config.toml
n_head = 3
vocab_size = 2048
positions = "rope"
attn_scale = 0.177
tie_embeddings = false
init_std_o = 0.0
init_std_up = 0.0394
lr_mult_o = 1.57
decay_fraction = 1.0
decay_shape = "linear"
final_lr_fraction = 0.0
MLP neurons of a small language model. Each row is named by its layer, matrix (gate and up: input weights; down: output weights) and neuron, and shows model dimensions 48-175. Each number is 128 + 24 x the weight over its row's rms, rounded and kept within 0 to 255. A neuron's up and down rows have the sign that makes its largest values positive.
After each neuron's rows, "fires on" lists the tokens most often at its 100 highest values on Wikipedia text that the model never trained on.

L3.gate315 [122 153 104 183 112 145 118 170 140 140 126 131 107 150 136 156 100 132 130 140 138 112  88 141 193 125 126 140 120 135  91 133 113 123 147 141 142 133 123 141 162 123 163 106 128 182 115 107 178 164 127 117 123 125 154 125 133 120 104 106 126 129  97 169 154  99 140 128 167 144 156 162  94 133 129 135 117 107  95 108 128 157 145 124 165 125 133 121 114 131 153 119 152 116 136 151 119 123 119 130 168 156 143 156 116 149  67 144 132 134 126 163 102 134 171 129 161 141 110  80  91 139  78 115 127 110 111 165]
L3.up315 [105 165 139 133 136 132 160 139 144 104 119 187 110 152 105 166 145 148 112 145 132  75 129 180 156 155 114 128 118 129 115 119 130 103 164  96 143 122 111 118 160 190 121  80 134 134  93  97 137 170 154 148 109 121  88 167 191 154 116 131 110 127 179  64 103 152 126 130 141 123 142 141 159 106 129 186  95 135 101 115  89 137 122 140 167 136 115 148 146 161 191 116 131 135 141 147 117 100 144 157 150 147 164 151 119 128 123  94 101 137 112 131 118 131 107 111 109 129  93 113 122 161 121 144 103 121  65 165]
L3.down315 [ 93 116 112 149 141 141 107 172 162 122 125 159 124 121 153  83 110 125 100  89 130 133 167 167 112 107 146 134 138 102 137  68 150 158 161 137 169 144 116 115 130 107  88 118 137 120 122 140 132 114 127 128 111 117 102 155 172 122 132  82 146 131 118 123 136 125 175 151  86 142 101 108 109 132 124 125 151 103  87 133 106 127 108 137  87 130 124 100 146 106 113 120 150 132 155 116 130 128 114 166 132 138 126 101 124 180  78 124  95 157 168  78 153 137  99 132  95 184 141 121 153 122 140 141 129 140  98 110]
fires on: "ed", "low", "and", "ish", "ate", "ved"

L3.gate117 [123  95 113 130 147 101 123 131  91 106  99 116 127 138 134 147 140 156 105  99  94 143 155 143 119 168 168 129 146 150 138 133 170 165  77  99 101 110 117 127 124  89 106 123 130 123 138  74 122 113  71 154 138 111 107 124 143 104  92 141 139 141 128  83 169 141  99 131 119 117 112 160 138 126 121 142  78  92 131 155 132 194  89 183 161 139 130 137 117 138 130 121  90 128 142 136  82  75 156 114 105 126 152 173 111 130 142 146 136 131 156 153 107 145  82 131 128  94 118 120 154 133 161 110 101 141  86 130]
L3.up117 [128 136  86 165 114  80 139 107 131  77 118 100 122  83 166 157 154 151 154 149 118 153 120 151 171 156 123  95 173 122 104  91 113 123 143 153 131  82 109 150 106 122 131 115 124 138 111 173  92 152 100 126 133  94 138 107 113 155 135 175 123 104 147  97 143 100 107 123 134 115 120  95 108 106  88 133 125 121 129 109 122 103 144  97 132  95 107 130 122 125 160 135 135 171 156 111 136 124 141 132 118 134 139  93 138 113 143  83 169 137 126 128 168 129  97 139 102  99 148  99 114 111 153 109 100 145 102 120]
L3.down117 [159  91 118  94 144 136 127 167 157 108 137  89 122 138  91 149 110 133 137 136 147 110 118 120 101 146 133 118 143 132 106 102 106 181 153 152 158 155 118 116  52  95 111 144 121 147 162 138 172 139 148  85 136 107 110 117 107  91  94 140 112 147 105 125 141 140  93 100 136 161 108 155 171 137 123 138 121 155 104 109 114  99  98 136 130 142 134  93 161 141 129 142 138 104 110 101 135 149  88 135 118 118 131 123 136 124 103 175 127  80  85 131 158 151 136 135 108 141 167 119 100 131 111 151 107 118 112 110]
fires on: "al", "ar", "k", "ro", "g"

L4.gate465 [112 129 124 127 122 130 160 120 121 137 136  78 123 126 142 130  91 136 102  93 115  96 123  90 116  69  92  94 118 121 117  85 115 143 121 144 111 129 136  93 158 108 142 114 127 140 136 181 140 120 153 110 114 157 154 103 109 142  94 126 121 131 141 133 121 120 116 113 124 152  91 112 128 189 149  83 134 109 160 136 108  89 158 145 119 113 132 121 149  82 122  96  88  87 118  91 153  99 196 147 112 140 131  98 107 139 152  89 105 111 117 137  83 101  84 151 155 146 165 136 131 114 134 119 109 113 135 142]
L4.up465 [151 176 140 154  92 131  94 110 126 125 104 122 117 133 183 128 145 109  94 121 108 106 149  97 130 108  96 146 102 146 107 167 121 119 126 126 140 128 156 112 172  82 151 136 127 111 148 194 112 125 106  97 119 116 165 106  72 145 155  98 110 115 118 128 154 110  93 107 121  94 105 132 142 125 143 132 103 162 125 150 145 102 125  87 112 115 125 100 145  73 123 148 106 127 133 122 148 105 158 186 170 144 123  84 124 148 137 117 116 173 153 143 126 147 114  80  99 170 110 122 128 144  95 134  99 111 147 127]
L4.down465 [148 183  97 160 129 132 124 109 115 122 150 113 137 155 150 139 131 122 137 133  92 145 133 145 119 135 122 151 112 127 140 150 118 100 134 105 143  85 175 117 174  91 126 128 135 123 142 166  93 151 147 135 142  85 170  92  89 159 143 130 109 149 148 107 112  83 109  95 114 144 122 122 133 102 124 121 105 153 128 101 116 113  78 125 134 103 143 125 122  98 150 135 119 131 163 133 116 112  81 139 160 134  80  87 106 115 101 131 132 193 118 155 130 142 101 109  86 146 126 141 168 105 119 150 118 126 163 144]
fires on: "t", "s", "x", " a", "the", "th"

L4.gate348 [109 126 144 144 147 158 116 103 135 144 154 117 152 118 165 103 143  66 177 140 135 137 124 109 131 105 128 144 138 122 131  96  86 117 142 105 133  89 149 120 120  94 131 137 102 124 144 146 114 115  85 126 144 101 104 131 130  99 144 160 126 128 134 141 165 138 127  56 131 148 111  93 177 128 125 161 133 100 131 139 136 114 143 127 151 102 161  95 126  94 126 141 109 117 118 133 167 198 123 123 141 101 144 141 100 134 145 145  70 109 123 169 177 116 117 142 164 130 140 123 186 105 129 107 134  88 102 160]
L4.up348 [132 127 116 146 127 170 122 102 106 123 149 148 150 143 167 100 133 115 109 101 122 123 139  60 117 101  89 139 113 125 135 160 102 138 113 173 136 161 162 116 101 112 119 125 103 142 179 128 105 150 132 133 132 108  71 155  99 189  90 142 147 132 110 130 109 127 107 122 112 123 109  58 130 220 110 191 139 133 146 102 141  99 121 145 122 113 153 140 146  99 130  96 109  99 120  99 144 184  95 159 130 152 121 161 123 131 104 145  82 100 128 139 141 131 132 123 143 127 113 142 121 117  98 135 134  93 146 151]
L4.down348 [178 134 133 132 105 156 109 165 136 132  99 133 129 117 148 137 156 140  75 114  82 102 155 113 120 161 115 135 114 124 137 169 172 155 125 136 103 125 153 115 135  92 132 145 150 113 143 125 137 154 182 132 182 114  72 165 139 113  77 137 108 128  84 106 111 161 145 132 120 132 142 109 162 132  88 125 140 128 120  94 130 100 140 156 102 128 106 142 122  84  66 146 159 172 142 147 114 156 108 142 139  98 128 146 153 173 106 125 135 145 137 129 145 118 127  87 117 142 156 158 109 142 107 123 140 114 126 151]
fires on: "ter", "n", "m", "ing", "er"

L6.gate340 [124 133 103 138 162 119  91 131  52  94 134 162 132 121 108 165 142 110 131 151 127 107  96 110 108 113 107 117 159 117 111 109 142 131  98 150  85  93  95 147 138 124 124  98 136 103 148  99 119 110 133 133 105 174  90 105 147 114 157  99 120 150 141  92 159 121 130 128  99 149 137 131 128 146 161 128 117 174 134 121 145 146 119 155 127 177 138 137 115 116 156  87 109 177 163 161 110 135 143 137 150 180 104 143 109 109 156 146 117 130 139 113 158 120 160 137 158 160 112 127  95 119 115  78 117 131 113 191]
L6.up340 [115 104 102 147 114  93 137  90 123 161 149 103 121 132 154 134 145 157 118 155 164 144 108 160 135 183 161 117 129 153 131 169 117  98 151 137 130 124 100 126  96 142 147 116 110 126 116  98 112 165 155 106  91 151 149 163 149 120 123 136 155 110 142 121 130  91 125 113 106  81 135 165 150 114 138 126 143 119 156 188 193 148 150 102  93 125 153 129 118 160 136 108 157 160 102 104 155  91 158 117 123 146 174 114 146 138 135 133 110 103 144 116 119 104 121 119  98 131 131 112 107  93 161 138 131 138 153 139]
L6.down340 [144 146  92 126 157 131 114 143  93  88  97 142 112 150 102 156  96  83 123  88  92 119 117 138 107 127 125 144 142 116 147 134 131 168  68 109 120 114 113 133 168 120 121  83 150 149 132 129  98  85 136 105 125  73 101 133 144 143 114 115  95 132 120 129  92  75 140 130 121 143 134 124 146  72 156 152 139 136 151 121 120 116  92 150  84 197 111 138 133  98 144 111  75 116 132 152  80 172 121 146 139 103 107 149 145  84  78 135 145 168 123 140 144 153 140 120 102 162 128 121 126 134 102 137 108  97 115 181]
fires on: "ro", "2", "gra", "1", "for", "4"

L4.gate542 [145 115 105 124 136 112 130 130 132  76 111 107 138 130  98 156 146 117 121 176 119 131 106 122 126 154 138 129 145 158 122 150  93 137 117  84 145  99 152 123 107 100 143 139 134 132 136 107 106  96 171 118 149 110  90 148 137 131 142 134 167 122 166 111 176 178 137  90 126 101 109 147 134 161 128 155 129 101 139 127  98 139 104 149 149 108 137 200 153 157 146 171 109  89  98 125 103 137 114 122 175 122 183 119 141 132 170 132 149 121 170 159 106 125 117 109  98  98 115 122 127 131 124  97 119 129 142 107]
L4.up542 [141 129  89  99 159 174 149 130 126 152 135  76 136  98 151 180 129 128 141 140 128 152 140 123  99 186 161 121 163 126 114 123 114 121 205 148 137 145 142 102 106 146 165 144 161 136 112 133 113 137 103 129 183 128 134 112 128 122  94 108 128 112 186 113  93 148 123  84  94 128 143 124 123 106 109 149  96 150 146 132 107 100  96 105 111 122  82 132  98 134 121 129 168 116 105 114 134 147 121 124 118 157 166 100 150 151 148 154 176 127 127 120 120 145 163 143 192 139 139 158 100 137 139 135 102 143  84  76]
L4.down542 [141 117 110 111 126 148 114 131 136 133 109  99 116 131 158 101 129 125 159 122 142 119 168 120  95 149 127 138 109 102 123 119 159 140 196 158 112 161 127 100 150 166 146 106 129 127  70 152 106 133  97 123 112 122 153 122 108 133 105 117  84 131 140 109  89  85 151 140 157 154 129 151 138 131 118 129 130 151 139 113 130 102 133 157 104 171 106  85 102  94  95 126 122 186 131 106 183 149 125 149  69 164  85 128 109 123 102 136 128  88  98  76 153 131 155 157 172 140 137 139 132 129 132 127 177 130 139 124]
fires on: "h", "k", "ong", "ar", "ā"

L2.gate48 [119 125 112 123 131  97 153 121 152 108 115 156 112  54 151 167 125 140 117 103 139  97 136  79 119 143 147 100 132 107 109 155 158 130 146 112 112  95 116 103 118 112 115 162 126 164 134 147 115 112 119 135 179 159 150 137 146 153 140 163 139  90 180 152  97 144 124 137 110 109 172 119 125 124 142 121 111  72 162 133 132 127 135  91 144 133 131 150 155  88 119 127 152 147 134 132 100 119 134 104 166 126 106 126 131 137 140 111 110  87 140 142 139 108  95  94 122 141 113 134 113 110 179 111 135 163 158  75]
L2.up48 [137 134 113 140 127  91 128 143 121 119 141 178 135  58 113 181 106 134 112 101  93 117  87 191 126 128  87 133 132 127 102 149 178 152 132  99 147 113 125 149  93 116  78 129 126 145 124 105  80 147 134 142 156 157 124 118 163 115 147 142 132 110 160  99 110 110 125 175 109 131 164 118  63 122 122 110 136 136 139 150 103 157 118 122 143 103 127 150 118 101 128 125 135 153 132 115 147 113 141  73 153 137 130 144 131 135 121 115 142 128 130 137 107 141  91 108  96 113 139 105  97 126 121 140 110 196 148  72]
L2.down48 [151 113 102  93 132 109 161 101 128 120 142  99 103 110 137 133 111 120 136 101 133 125 116 128 129 113 153 160 114 153 122 125 105 188 121 115 167 143 109 143 149 141 120 128  66 117 106 126 127  84 156 141 110 132  74 126 114 153 102  92 123 165 174 164 118  85 158 118 130 142 116 118 117 116 101 136 140 176 139 115 174 149 102 119 127 101 127 140 185 147 134 116 156 149 145 105 141 102 135 145 103 108 129 130 149 138 148 117 154 138 105 112 108 184 163 158  86 143 137 110 125 124  93 120 107 177 110  98]
fires on: "bor", " Sch", " band", "š", "č", "am"

L3.gate261 [144 106 103 126 111 113 105 144 100 119 161 102 142 111 170 150 138 124 145 160 105 139 113 163 102 179 128  93 151 104 132  58 167 137 115 110 132  82 109 129 114 114 130 162 123 146  83 129 120 133 107 106  97 117 153 127 162 132 110 128 120 129 102  99 117 132  90 123 129  87 111  97 135 131 140 112  97 129  92 120 164 135 105 134 150 116  94 123 114 131 140 121 100 118 126 151 146 121 165 161 116  71 161 104 107 154 103  77 144 121 104 104 112 103  78 128 132 124 139  93 120 102 122 171 105 139 138 133]
L3.up261 [173  97 135 146 159 107 160 123 125  77 110 121  97  55 150 119 146  94 143 137 171 122 113 133 117 163 157  76 167 123 159 110 148 161 140 113 161 140 103 143 145 135 111 113 130 146 113 128 143 134 132 115 118  98 111 139 116 126 102 131 129 124 148  95  86 113 154  87 187 142 178 128 102  80  97 142 121 111 159  86 142 112 113 129  88 135 104 129 135 106  98 131 158 109 129 151  95 109 110 162 134  92 151  98 134 111 110  92 145 117 121 153 100 119 150 125 135 144 128 129 141 149 179 128 122 117 140 121]
L3.down261 [134 142 126 106 131 150 128 127 137 138 124 100 101  96 127 141 143 107  89 157 140  73 128 140 156 129 176 109 154 126 169 126 145 122 160 104 120 149 149 139 115 103 115  75  94 149 108 126 139 125 159 128 140 114 108 126 129 116  67 119 105 130 153 109 130 100 139 135 159 124 117 116  99 109 119 124 131 127 159 106 133 145  87  98 111 110 113 161 113 132 117 153 152 141  66 110  83 131 124 133 155  92 165  93 115 110 158 128 162 113  85 146 118 113 122 114  89 209 192 122 122 146 129 110 127 144 110 155]
fires on: " B", "ba", "k", "″", "b", "ar"

L10.gate372 [124 124 165 176 140 200 147 107 119 130 127 108 130 152 177 115 151 150 106 149 112 128 123 144 153 117 121 104 157  87 122 166 114 154 165 143  68 146 165 114 101  76 175 112  78 149  91 132 120 113  95 112 153 121 147 137  99  88 165 134 162  99 151 121 147 139 146 133 123 103 151 113 112  92  60 150 158  90 136 111  79 147 118 121 127 147 166 132 137 118 103 146 101 126 107  79 123 113 130  97 140  97 128 129 101 116 143 146 125 109 126 155 156 114 111  98 105 165 110 140 133 122 144  91 119  90 142 119]
L10.up372 [137 117 147 103 108  79  89 139 129 126 138 150 132 149 113  91 137 148 109 109 179 184 108 122 140 126 138 153 171 151 136 127 125  98 176 105 175 108 118 127 147 113 107  87 139 131 152 151 141  88 164 124 140 178 114 128 168 151 163 118 142 113 107 134 133 143 116 154 164 163 150 146 156 110  99 115  89 146 100 117 161 170  82 167 181 134 159 134 114 105 127 101 117 123 121 116 112 147 109 186 131 124  94 137 135 123  98 117 142 106 119 133  96 161 136 160 186 110 131 144 133  91 119 121 127 149 131 100]
L10.down372 [106  83 114 136 107 160 162 123 105 113 130  90 127 132  94 118 140 127 141 151 111 103 141 141 127 134 155  88 120  98 140 149 141 137  85 136 138 153 136 124 160 158 149  90 120 115 168 164 108  87 123 126 119 125 112  90 129  62 148 102 139  80 110 130 161 142 166 115 116 140 137 162 173 119 145 118  71 145 130 154 162  98 138 111 119  81 135 123 123 124 100 130 136 183 148  85 125 126 133 145 158 122 123 154 141 139  93 116 137 127 166 175  94 126 163 103 128 146  87 129 165 163 141 153 115 117 100 123]
fires on: " A", "-", "a", " d", " S", " (1"

L10.gate72 [ 66 150 177 153 118 128 125 142 152 115 138 135 130 113 125 100 112 106 107 131 173 153 117 168 116 114  98 169 129 132 132 124 124 142 132 152  83 110 126 142 142 119 119  84  87 143 146 147 127 104 100 169 160 152 157  92 101 152 180 151 123 108 142 122 131 118 114 149 147  95 116 168 127  98 115 141 109 149 133 138 137 134 120 148 141 127 133 134 137 138 178 161 111 115 150 107  82 127  97 143  79 139  97 132 116 186 119 166 108  99 126 138 156 179 105 154 161  99 124 117 119 126 183 129 132 115 125 169]
L10.up72 [ 90 115 127 125 138 133  78 130 163 115 111 142 134 103 116 116 119 146 144  84  64 179 108 108 131 143  91  67 151 101 142 154 163 197 144 151 131 127 141  86 111 123  69  92  96 126 113 144 134 111 136  91  97 136 142 149 132 136 143 130 101 129 149 146 155 119 149 148 132 107 133 170 147 117 106 109 121 116 132 120 137 158 138 129 111  83 184  86 124 128 136  92 150 137 136 135 120 142 117 151 138 142 154 125 133  91 127 122 100 116 119 156 104 117 135 132 139 117  96 168 122 118 132 110 200 148 113 146]
L10.down72 [124  88 158 159 158 130 105 174 130 138 100 105 156 116 148 112 120 107 126 109 116 152 151 101 157 121 148 141 123 147 114  98 137 108 117 145 153 146 123 152 143 110 138 100  93 147 142 120 129 140 127 115 120 134 139  74  96 104 111  97 111 127 160 115 136 127 144 131 124  93 101 132 121 104  98  95 100 117 154 152 134 103 116 127 143 161 111 114 145  99 150 141  99 106 120 110 142 127 109 113 100 110 120 138 121 156 148 142 134 108 111 115 139 139  78 113 159 156 107 161 126  87  91 110  67  89 157 144]
fires on: ":", " (", " |", "ity", "/", "-"

L3.gate683 [152 123  79 121  84  67 144 173 164 163 108  96 121 135 119 125  57 139 119 134 118 136 150 139 155 134 164 101 130 129 135 124 162 151  91 121 157 185  94 136 164 132 110 116 108 114 146  84 117 168 138 131 160 101 115 148 106 130  91 145 139 125 117 138 128 110 145 114 127 163 101 142 125 158 139 114  85 141 126 111 171  89 125 116 122 118 100 119 132  70  87 150 162 120 122 126 122 146 150 120  66 123 111 147 101 165 130 131 144 114 128 118 107 126 133 121 145  91 121 131 124 111  96 112 114 130 146 127]
L3.up683 [165 134 138 129 122 123 118 114 116 128 149  83 130 124 136 135 142 146 154 129  62 158 115 112 118 104 105 135  83 152 105 130 133 118 112 107 135  98 144 157 109 154 105 145  92 123 123 136 136 119 155 102 109 144 143 121 132 151 126 150 143  79 148 103 168 147 117  94  94 100 121 135 132 179  73 145 156 135 161 194 138 161 124 154 160  75 169 105 116 124 186 108 139 186 132 140 169 150 160 140 148 142 116  89 150  83 125 122 156 141 130 146 126 110 127  95  99 110 141  71 118 129 139 154  95 149 120 110]
L3.down683 [128 100 165 141 146 163 106 120 116 116 141 149 122 120 142 138 172 134 141 151 134 129  91 114  91 155  97 131 165 148 135  99 104 118 124 137  93  90 139 103  98 158 122  92 156 168 135 106 122 115 161 119 106 144 100 122 111  92 115 138 126 163  68 167 167 162 110 157  95 115 171 162 145  76 114 124 129 140 107 112 117 149 118 144 118 146 118 142 107 128 173 134 107 104  78 126 145 130 157 113 184 118 120 128 152 130 151 155 166 147 154 118 164 100 146 131 116 148 147 117 105 101 128 105 146 133  93 149]
fires on: "z", ".", "art", "to", "ary"

L3.gate172 [142 123  94 148 133 101 111 128 119 124 101 122 178 124  85 155 119 146 102  92  76 144 100 100 131 132 113 157 129 128 130 147 155 108 122 103 109  63 147 134 163 133 154 110 132 151 148 133 105 132 122  97 104 141 116 102 113 126 123 100 115 131 140 102  68 140 157 115 145 131  98 147  85  98 148 106 118  99  95 154 108  97  94 139 100 164 126 105 129 146 175 112 201  99 111 139 108 131 127 173 126 140 126  91 135  91 121 130 115 158 105 121 110 111 158 174  90 154 127 110 141 176 130 156 136 146 133 148]
L3.up172 [138  84 136 164 122 159 109 108 103 111 150 137  68  79 131 119 135 124  82 118 142 128 109 100 119 113  97 126 115 108 103 101 136 116 123 127 158 154 153 160  73 184  99 138 113  95 143 155 152 113 150 120 134 144 153  91 142 147 143 129 146 110 138 150 104 134  88 112 185 136 101 137 141 108 115 118 163 144 132 128 115 103 114 142 119  97 118 145 128 116  82 145  90 125 111 134 155 110 122 140 132  66 139 137  99  99  96  88 111  91 128 109 147 156 142 142 171 136 178 149 162 138 146 114 131 153  92 117]
L3.down172 [114 111  84 126 182 146 132 148 141 166 116 132 115 146 137 112 116  67 129 135 119 113 134 139 131 153 100 111 116 129  95 150 161 118 148 151 156 109 176 143 125 161 167 114 134 124 109 134 138 132 142 118 127 152  98 163 112 166 145 119 171 106 113 136 127 119 148  97 142 138 115 120 124 126  76 140 163 125 120 144 137 119 125 138 166 170 106 135 127 139 139 148 137 107 117 167 103 136 133 113 190 139 103 106 151 105 147 146 130  74 116 101 131 108 135 113 124 153 141 157 101 124 158 116 122 113  84  80]
fires on: "e", "ff", "gi"

L6.gate667 [129 136 133 154 137  94 122  73  64 108 173 106 120 156 108 129 140 144 152 117 151 137 125 114 115 100 131 107 149  95 152  88 149 128 116 138 107 139 103 113 135 102 152 105 135 133 122  96 100 120 124 141 142 147  99 153 142 148 146  77 134 120 110 127 153 113 165 122  89 115 110 128 160 129 114  86 143 137  96 117 139 101 153 128  70 134 145  96 134 122 174 108 102 105 124 103 164 167 128 135 126 149 139 150 108  86 135  99  92 135 164 124  97 173 125 159 110 146 134 130 177 129 144  92 133 131  93 145]
L6.up667 [152 163  99 119 120 125 157  87 102 139  95  93 126  90  88 122 161  82 139  68 113  90 100 167  92 147 119 118 111 133 149 130 104  95 100 151 139 137 116 147 142 131 132 122 121 107 134 134 118 120 144 102 156 171 110 154 181 111  79 122 100 143  87 134 132 105 135  96 192 128 133 145 140 117 155 103 119 144 161 122 165 126 140 143 133  60 148 104 127 116 140 135 141 117 122 144 128  90 162 136 135 138 142 104 147 133 111 107 124 142 112 108 143 130  94 141  98 133 109 133 131 110 129 140 124 155 147 176]
L6.down667 [ 86 171 117 147 129 151 132 147 122 131 142 101 181 102  77 124 118 112  86 122  79 108 100 150 130 120 179 121 123 126 109 139  86 103 165 120 143 151  94 125 140 126 170 150 133 162 114  96 188 179 113 125 138 156 146 131 163 125  92 141 139 140 126 196 125 147 135 121 161 104 145 116 121 131 162 165 108 140 145 128  70 124 127 101 151 184 118 125 162 159 108 106 140 125 120 125  82 105 139 123 148 137  95 104 104 110 115 126 136 150 108 153 144  97 123 110 136 147 126 109 113 139 147 123 134  94 131 146]
fires on: "2", "4", "3", ",", "8", "5"

L6.gate716 [102 121 137 106 110 122 124 144 118  93 135  99 102 153 139 131  98 134  93  84 100 153  98 104 129 116  81 195 103 157 119 153 146 152 117 114 120 133 150 118 134 175  98  65 138  98 137 101 145 125 116 107 121 136 130 109 109 126 174 149 159 169 129 138 125 129 129 145 154 120  75 149 132  97 117 158 113 154 155 140 155 171 139 123 127 114  91 146 111 152 175 108  94 123 142 125 108 147 151 138 127 169 107 170 105 107 142 154 161 118 153 102 157 149 112 120 159  86 113 149 133 134  93 117 114 127 112 175]
L6.up716 [118 109 126 108 131 156 138 109 152 134 119 141 124 127 159 103 138 143 136 132 114  80 116  96 146 101 108 136 113 152 145 160  83 132 135 120 149  69 119 141 163 166 109  85 128 124 139 113 148 101 123  61 140 174 141 104 163 127 137 125 108 146 175 118 138 149 114 174 102 173 114 129 150  74 144 156 110 167 152 156 126 134 148 169 153 124 156 144  95 129 149 111 104 145 159 143 146 104 122 141 136 148  88 128 115 130 128 173 147 105 135 157 127 145 116 151 158 137 123 145 148  92 149 128 131 102 105 147]
L6.down716 [116 101 126 125 119 144 144 114 110 139 145 117 143 126 165 114 125  88 127 107 136 131 153  96 116 108 185 100 160 151 167  93 110  86 112 149 127 177 110 110 116 142 149 137  94 151 164 140 146 151 127 111 120 140 146 130 111 124 114  97  97 107 143 109 148 133 122 110 136 131 120 155 135 122 204 142 108 118 120 122 139 112 136 121  93 140 160 164 119 161  99 128 111 159 161  85 115  79 146 152 141 106 142  93  97 139 166 158 102  97 132 113 129 150 148  85 105 119 153 133 150 131 186 134 107 143 123 102]
fires on: ":", " |", "\n", "C", "um"

L6.gate488 [116 144  82 125 124 160 103 150  73 113 135 100 145 134 146 141 170 100 123 116 103 127 130 125  83 137 176 126 121 104 114 101 108 165 132 106 102  96 147 160 102  49 160 115 149 151 159 128 113 135 133 132 163 123  91 147 154 121 111 142 159 145 103 160 171 129 120 101 118 123 104 128 115 129 141 114 131  99 100  91  94 130 153 113 120  93 121 141 162 117 134 153 140  96 136  90  98 145 139 143 152 131 144 137 114 133 149 161 127 135 115 147 133  97 104 144 137 138  88 138 169 123 134 119 116 130 102 136]
L6.up488 [122 129 140 131 149 108 108 146  45 157  80 141 142 111 105 134 133 125 146 119 141 165 135 125 139 125 171 120 112 161 125 126 125 141 133 124 103 125 115  70 122 119  84 101 111 104 127 108 187 116 115 150 122 165 119 156 122 111 140 135 150 125 116 143 108 113  89 130 140 145 150  97 143 161  91 170 126 126 113 105 161 100  97 119 132 135 113 188 180 113 137 128 175 164 123  96 123 120 131 173 136 118 142 138 130 133  63 115 126 120 102 146 103 133 119 151  92 127 118 119  88 165 161 116 146 164 139 174]
L6.down488 [102 142  97 113 138 157 119 127 152  96 138  94  89  92 125 153 121 116 138 150 114 111 144 160 114  98 141 136 152 140 141 117 147 110 131 118 139 127 131 137 132  99  96 186 102 123 178 115 158 137 117 126 116 135 143 103 140 140 121 116 153 110 131 120 135 175 155 149 100 150 124 155 130 142 125 138 150 168 144 132 107 138 142 170 109 106 109 139 132 116 129 121 149 155 138 139 138 134 125 118 110 164 137 157  83 138 117 102 146 179 157 129 141 101 121 114 166 143 133 150 124  73 135 154 160  80 100 107]
fires on: " by", "ter", "my"

L4.gate394 [139 110 168 125 114 125 113 111 114 122 130  89 130 128 136  99 133 143 115 138 101  89 137  89  89  95 120  44 128  91 143  78 110 127 178  97 126  96 146 122 101 121 136 121 122 123 123 136 112 178  90 140 123 126 150 119  99 129 106 142 114 143 143 118 117 167 145 129 119 181 102 121 134 157 119 102 152 144 131 115 124 137 143 144 117 137 137  96 147 137  81 109  58 106 144 126 120 113 141 143  85  97 158  87 148 181 158 140 146  91  94 118 120 105 117 131 178 129 178 137 147 110 118 107 107 151 113 178]
L4.up394 [158 140 133 126 178 116 137 135  87 147 113  77 151 108 145 117 113 132 149 147 129  85  89  92 120 128 116 101 107 115 132 149 100 130 128 124 161 131 146 154 153 109 122 164 123  68 143 117  98 101 135 129 105 141 182 131  87 147  96  93 113 121 102 108 136  86 144 101 103 132  97 125 156 138 107  87  99  84 136 161 122  91 129 111 159 105  98 113 105 135  85 146 125 134 177 146 130 134 138 142 105 146 111 120 140 138 167 124 108 131 113 130 176 150 115 114  98 124 174  83 140 167 122 129  94 126 138 119]
L4.down394 [147 110  99 117 141 127 127 153 124 127 117 133 107  93 133  96  95 123 144 139 159 111 101 112 132 162 132 165 171 119 150 110 131 132 110 134 137 130 128 139 128 108 146  80 112 154 154 110 110 102 158 105 139  89 179 145 126 146 121  97 151 140 146 129 118  93 129 126 109 125 107 131 142 121 153 126 137 114 120 125 140 114 118 104 149 106 113 137 116 113 116 145 106 149 176 150  98 154 108 104 140 153  70 131 116 127 113 121 112 151 131 106 154 139  95 137  77 105 106 143 147 129 156 124 126 114 137 132]
fires on: "s"

L2.gate614 [107  98 132 113  92 110 119 102 115  84 109 152 144 118 126 112 114 162  90 126 135 103 155 102 141 116 141  86  73 117 118 106 160 132 137 157 136 107 165 123 124 105 144 101  76  98 133 107 125 142 151  87 179 151 129 145 144 126  93 106 118 117 133 113 106 176 132 102 154 176  92 148 112 161 134 121  88 112 119 144 158 140 123 127 146 144 107 126 123  95 148 161 126 115 124 147 113 129 110 182  83 117 108 110 109 136  87 177  93 116 143 113 167 107  95 184  96 143 148 125 121 127 105 151  98 120 137 157]
L2.up614 [140  99 121  88 154  80 105 143 137 147 140 159 117 105 130 130 121  94 145 150  99 160 136 152 153 162 161 164  76 154 102 103 118 128 117 137 149 152 118 126 154 123 147 112 132 128 116 135  76 154 168  72  95 127  64 128  92 136 116 130 144 163 137  97  96 123 106  87 139 104  93  88 109 113 111 123 139 120  96 110 107 118  98 124 108 146 148 146 121 139 117 135  99 138 128 148 111 111 116 103 147  70 146 131 139 123  95 114 111 125 191 139 114 125 113 106 110 147 160 118 140 114 121 112 160 163 104 122]
L2.down614 [ 84 103  94  94 151  99 128 128 151 119  89 145 106  96 113 100 140  86 155 171  95  93 183 154 131 158 124 109 155 132 117 123 166 106  96 151 125 143 133 138 101 105 119 106 133 147 134 130 121 155  93  66 113 126  86 134 102 144 141  76 196 127 130 139 147 123 127 137 154 156 110  86 122 149 116 111 163 135 103 125 121 144  90 131 117 121 167 123 145 128 125 145 112 181 116 156 115 106 126 127 166 108 108  96 177 125 137 134 146 137 151 132 114 107 100 136 141 127 156 136 100 116 108  91 114 170 108 118]
fires on: "e", " period", "n", "19", ":"